From a checkpoint of a small transformer trained on Wikipedia: 6 heads of 64, vocabulary 4096.
MLP neurons of a small language model. Each row is named by its layer, matrix (up: input weights; down: output weights) and neuron, and shows model dimensions 96-223. Each number is 128 + 32 x the weight over its row's rms, rounded and kept within 0 to 255. Numbers have three digits each.
After each neuron's rows, "fires before" lists the tokens most often just after its 100 highest values on Wikipedia text that the model never trained on. A number after a token or word is its count.

L9.up1154:169170106118117137096167078112158165159163145116116116117144127152177180175131171178135116154174081111123190163150140135079162143082145113110131103089137121064069074165091096168125130101151136154132078085161144098156170083162133119143087075097103110096160118136082143122157115134171098185120100124165115134154126079178130095149094179152120141105135103094083132145124121130055157135112
L9.down1154:179082139161104137121105163135110108155056174144176154095175109113159179163126132104125127159108124146118084072130106091146156167106121130130097019115135162189076138146094155154113105059135113145101170161080126150157108091181145128096152100144136117110131114190100137146157143133140123151188146098114126083128133116191120126136123116052127121112150182103189088137132173112141107155138
fires before: "9" 40, "1" 9, "4" 7, "7" 6, "2" 4

L3.up1235:139225168102161170185115152165131087135165168148105112153130100146084135126117160015139098114129050151154099166168100074092151129134130067162172102176149157160099163159176133167093126176104177100169140127083187149159153158179086124142079150135086129110159108133139113138056105084122130157157136168150110124125166095114160087161138119105124145127098100096170141135123155113124141096140
L3.down1235:118132119122117132155176106113093168133138120125095095145049140111159129161162146119122092139142157111177120102100129138134103119140116180115062107105174166139145138154106166127150169147162123078116074131076078070108051178044173126128105128225155176158129120168179137128145128144104087104100137158100185148178202162157098126142146108127182053059086154127125159136129145134170155124204
fires before: "2" 28, "1" 28, "0" 27

L4.up363:100094147124141098172073083124156092153102177096110157161138128136110099148125114172145106115095139124167102127157137077134109160118089105093122152088186117085101104092139166131121134170103108164172112146186160090125118098092154156095125101145082150120129082116142164138157141116152097094182106124077147155142139165102119171124091160132176077156177146155044106180136136140109067127099
L4.down363:175107130190076173093106137107079092099118081145087144098163086111179141148130127097093197155155082142153148054157159163155176057116073175125127141139118094146107120133115180108145147129156094092150126157121105162153134123148137136142146089099150146151165141091166147063212174135114121079117155079094158202144131114081098100089170151081137172121149157122130097073168186164085172154122
fires before: "1" 32, "2" 23, "0" 4

L4.up1052:122088154168097107150163157084124111121127151123110112118172186101162190138185110117069132155141075178177140157147141098094102147095157125111097181091130093083147159108114139142118136135138118112143087079138124127147124112115120110170087101105140126119163107125113132139157120129142145146126135160131100124076105125172079083151154119185057201082134118162126155083164049084158101103082
L4.down1052:115180121120136146100099161125148144043117139136126101158081099147127074165115151098159141140175098137128151190092099140128076182206102060176155103179116137134149163142134211151150117149112153120148152090125091114102121113141125110139149098120074228117103028152087100165096114105106123079143049139098160121113060062127156071130099120175089142098147139080162150122087147150110060127142
fires before: " " 55, "0" 10, "4" 7, "5" 5, "1" 4

L7.up469:148090126149139145166159022055139123101124108182109152107115193109177078095128115153127089072145150109125147099123130172082099144171145145165142097161148155132163105128154147108152206101103149133107161118162130095135184067155099119093096107138102156139137158132104175144080111128205167109137130160129173135127148085124105116089073145068142134112199055072148156115125116115101152124137
L7.down469:106165145080093119170108185148118152131098181122073160103103120180139174160170099180098190167156079158106143138156115177168108068075086122108133112120088137078105178138172124162137036125111138133125125098072146174111101102186130162104092153147176160135139088120130118180102088168124150077143187219113135165082105123172117120076111091151103123134130133106144097134139124127095149083176
fires before: "," 21, "2" 16, "0" 11, " " 9, "1" 5, " to" 4

L7.up951:080071098114120123171106144137122143112159089154101128172157142163121107117123149075168142159186144136079137117171093145131105138122131181173140126096110146145098155158135125146143112125104143138123147130124173136122113089029137103159153123126155078177093132139211159118102141135073163095212109155163144137135153111118118092137069098087076096122158135100113111120070069098100147119074
L7.down951:083124136089156141115118110148129154056097123122124102124174140109090097104098165125123190183125123107165119117142147103100186126129047089089108144139142131141117131057110155147109133141112108184122139119074154147119104179088126195106124118061143139135161134104104129180141161087126091099133140138130168130081090115154127122174111082091171150119155169133175114091115169171130156096094
fires before: " the" 17, " to" 12, " by" 8, "ed" 6, " in" 6, " his" 4

L9.up1242:110142104134115118107182160159129138122116140124098102128137148116085119141160135130167130142106126122173118120165087133125145120127181120095137166177085090156205159131113154171141093124185133147108098207163110118099100049097139151111154120050132123138126067139125162144080146117159105164148116140128129151147117108063139164109192192116105217119143168103115091144193093135153158133140
L9.down1242:194116107111139135181132122133083114145101056106145132099136126143111079115095084153121073132182114131145119118108118120144129164121116108117121155141167130100078090156107091096149146140131137047087125137100172162156127102130128080129097161160171155104115120121148182157163114133144113145071116110079127153107178087111172094064115142082086126137147118077126199084124140168130091096087
fires before: " " 49, "." 10, " |" 4

L9.up1396:094120096148171110153128105116193168105128102097187136084113137123123162169139146105134092128105140103165118164079170166117118087148131176174204117158167113150096108172138103098158139134108143127119132114149109166175147169129072147139136117188105067111156152161110144151129166105126125127089086109108163179131146149113062076155114125085074134129145127094093165100110106131150117138076
L9.down1396:073069115121113117091153117120156111142090112112140121145174141129146116113077121155106104056125110112113135106066137171092124135090145153132124118164142167083114037166177089130122174133104111119185117101139134106149078062130169132144078099110159158150145188083174181119099131129150133121147141089109107170162162118172143164142073099108080151122169143080087153132091138136143190176132
fires before: "2" 14, "1" 13, "3" 12, "0" 10, "9" 10, "5" 10

L9.up1535:093110099145142144098102143142135074137064120146178156133134161161072136131112131132196168095103118091111114183168148159173149084088119108124150099133104155190054114113042140140156133071109072139139089189183083105112128115118136143140193084068169169165082138189135082126116097046098109156087097182117117179140135100107086142141092130156103153095115145111156117125085089118050120118060
L9.down1535:111177131100130145100122121157111064127062070092109146119132122174072129121089129104144152145125144107183080124136133125097155133082118159128168076149128124122143110132079105186131143108124129199143090159227100160097144077090084222136091106089103166137068073161143135122105121136132102171152117109085105133105127077127177097172110128176128159096113096133131166125092121151153155115122
fires before: " " 58, "2" 10, "1" 7, "4" 4

L3.up1446:127165146128122114171102134100120144093098143164125121141149098159098097137069139130130102096152129102130135090176119160175106159115107173119154145135097148110120113136140093079196108185054144118077117183060152115110161143116097103084159180154106151083137176130081136111103086085127130108134096120143091106172112094146100112110151092094188111117123109043156149097106119131143081149126
L3.down1446:161131099176111149116099116119132101097108160139152135113129118093142187099140139114143141090081139085073102142100179133128061094149104127126133177141144135167093113113053167154131149159124120129123138110093146124117110191103160134174136095091162106120142144191148138096155097156164108188088161098143121156117109132218122136095170118107157091145141121121169118154137150147186098086193
fires before: "==" 38, "The" 8, "===" 7, "In" 6, "B" 4

L4.up194:108131114147110090184162123113142104130133139099155134195112123178157084123079164059140131145166128194123103053078083160166125109117106151129137124117109118146082127173092069116158113149093134112109101116114139138106200161162128154116151113167109149123134079094098092141139095145150106114139146124111162145180129134144085103111110202061148090155120161135125160107126131133160077121107
L4.down194:145151131057097147161113158174132164104144150163134134121147123074090176115064083167135161130131147076128089124100147149132205159186045110161105144137104155148175108106127152083131112123128098115152127162106099068191114091131153144136111100068167172105121170145121125145203102143105142114176128107119162121157125139174176100159147070076144111126156150093124124142120151112120153064172
fires before: "==" 34, "The" 7, "===" 6, "In" 5, " The" 5

L3.up1180:137152157156150130165197124159154136104118212128154040141182189177132147114131136124195149052120198116119155125115140140143163116097162114134127088119109165082124077090141076145135148180091181103136120136090099158181136146092115157082195121124155138079118140172087123084114074163123163224151121108137089143132162085163121147146108183093118106101134142098149162134109119090131099123121
L3.down1180:127160101101113148123119120134052175091098158129110094135138150129062183079128132136091137153082169084145180065073129157057116111142003155138137131113135111180098058119203137124102087113075148097131179171081150149060115109141151140117095164120097132148130072105124100094167173123117146161178136139125098174172143111134082155160137063100118113127083112138140105169127100131144103077154
fires before: "==" 32, "The" 16, "===" 7, "In" 7, "A" 4

L4.up667:188177117139119158145121129089102108138121112145162124126121181095075193113148103080135112122126137175161159092135131128173153159086150127170166103124215075147064137084148096109168114130064144137134119126169149135157150144120057178102074045153088093149164103123121109193096130101185137087146127180125182134111161159155133136133124062153183119127124149070067131131143122170197156106071
L4.down667:131062176107099122146097136146104100129095136135113097090123119151155172099078144104137207143104057113125147144130136105149209068119131193126131074136108088139145098052170143123113143112133099096116110102093177123099078130113074140155151124098124179173110174091153096085166145117142100074131169158180151129121122131134117063147150102099086162155139117144155105184190172126103110179137
fires before: " " 53, "2" 9, "1" 8, "0" 4

L4.up851:112153145080123170157155192089137182101090160095135119114167143186165096154082090117131116104148134048097112025136096150156164113118091165133176113153139121122148101135163058144098121128103144079156098127079096118113145156137123134123133158151133128092130093147117110208104136164126118159137104111083069132119149156094107134108141163079143089152154083097190195101059154091120107109092
L4.down851:179175110180119139124094120139074161121078103127082092120126090139124123075083178152131111129109162123128098182116104131127143139091099112129107233157060179138083121175132126111098077192154076121112186101065149086103064147150159157147146115072113151134196093104153086104174142113116092165141092132144119113120117094177127113126111058100131187110147079160181103169152081173133143112205
fires before: "==" 37, "===" 10, " The" 6, "The" 5, "In" 4

L4.up845:120165115126153078143194149106166101123137141103106085144128178139132094135115109093150127174095113144163120159175081092158102149132149153158143139108174088111112127151164112157157158136066140083108132177138109076101145118146099141134137156136144109138110125107136112152130144141080159153176120142087117139104124105207140077142193124123151094109177162164177108146099092147106149136072
L4.down845:186114173115055100023132135101173125135075098077111131120154123113110099111161117076110126089118143114093123101156140114125182120189144102086130105134132171108152080103117035072159119117170080101127173162074145140090139162174128143159138112121117130136107134071146203142111111142163119128156059076135092189109142169159038110100099109111084120112042167094150144136150122127145110137122
fires before: "==" 35, "The" 11, "===" 7, "In" 5

L4.up98:128181107091135175211146160136137096088097089147162097099140118174171064107083085122192159120126089167077125102107140125231130057107114114155145137129155111133101158162126138181094120192128134083146132121129100140194202128124074124121143134124161146118137118103081127138123094076141153094132134110111135129160139116127099075122150140098152113142154126140177080097090116176119096141086
L4.down98:125157127136171097129158109157114178123147133083108137136098141148141137094110140144102101110113117132114153111062127126145136125095045088129128140091131130129147119086098104160121088144118122134165131164098112074101098143139215104184156123094121104136141168094162131134118113073074111111087136125174141112095130121128121105104149145114061112094117157138117055111193117118126110068179
fires before: "==" 33, "The" 8, "===" 6, " The" 6, "In" 5

L4.up1498:109127130164127099118181145098172149104085117134196121154103086108112146101095078136117172178103120120087084151091146113144091132129130117174116101148157094085123115144138096131120130138115182107116129148114125084135065103103112205116111147151162176115149099104150062129188128115102180077138108091033149081120136099149084169121135088100096074162165222109143145155132171125135117186133
L4.down1498:104143114087132132150160051110176142105108164127096131139126164116132164124127143200073100151129147146161081200116049152085189118160089157140188095109110192135107168076131087114140141041105103197129131154124148161119140099127135079182129148120088140149126155155138112076079142132114127124134125129147129124126152162150193115124105135110119117150089143142133107144138100124130153075151
fires before: "==" 41, "The" 11, "===" 8, "A" 4

L7.up1026:147164120152136137137150133100113106141110142082188171098131131156102172140068045172225161146129145157157134142172145145083179111064106174163139159161080124172127159056100151158127133102162142148105130150197081163150126094101098151097133067141156143101080133145160127112145122108126139109148084115126114112098077111103123148114099161155186141100128148124129126106131079117161167125183
L7.down1026:122159120115134162092140155127083134112144101080211127115089121148086135138129121158182169146099122154090128126159155172147117111126114159143150112092101070122135133064081071145139159095195101064152134137137083145121134100102091130114060041105092122067080141188135100121096099108136098165116118128144087111098067110145172041114086138170198140146162199137110113090095112033100193128191
fires before: " " 55, " three" 4

L7.up344:101112165133105170142110144106126135106131132126156115157121171099115120143089139136141139152217168183153120089179036166072149196122096134123149130112153160158148075076110121133101095135115160108160106126095135123145174145138173100141125146133151106148096139151119199166114165167135150170136070098168161125125108109122148118128128136155163155118173134089042140163082153131118093086126
L7.down344:128096104186049130120185124071126158105133124143224134177126169105008111105112111123092104128145157183125121100148118196114130168155084134108100127159131132123115119151183090128126036072135111119136137156096110097079101117153132143149087105157140120145148128141147141100139147178168176157169055103165170111166102069085136097179137178140185157132130169140107107141122126201186122114101
fires before: " by" 46, " in" 6, " and" 5, " at" 4, "," 4, " to" 4

L9.up1076:132191132098131082127149103114113151187187093131151088129101167151141169121115092153097123157098086187121164015144175193145117125159156134113151152158149135090050122048116126153093165124099163090131134111129175147122108162150072101149159082077145169148159100129147148117111099109174126167121113137078095114176094094143105063089113173118182178169103063134088145120134127107073128113149
L9.down1076:199170101194145182169106126083102143121156147083174049151084168120104101130139108122140155121119147156102143154131106186173093175121152119124120136124180127097132112181135156125121119197127165137104132104120125155112144122102152119172148122109120137141110115160158147169128159096141148135106116141115096111089099170109153079146113116150134060117142137210116102090139132090084115096147
fires before: "6" 32, "7" 16, "0" 7, "5" 6, "1" 5, " |" 4

L7.up81:143190117123123173155120119158134072093142142125190137128151179163146129122176105209138177107101116192152118117137146151154116121093103149137115161154089107137134100084081186147083101093167145159160114164162055165153110113100109117120137087048100120147093065135111162213142094108176109164094123098168097174094113132147118138107100144152111160067056173126123123077134157121095135150150
L7.down81:138128097129162127147159130062139119068135070145124086110135109163102131143116113150161106165115132120194099153147170124137168066083140121132193091120116052178108179129114105123144165123153096141133090146138061150159169057089137116131156063102152160150107122194155096149139086102117150162148135130140130163155078119141163056141093160199157100075124148103125080105124140139108174186190
fires before: " " 84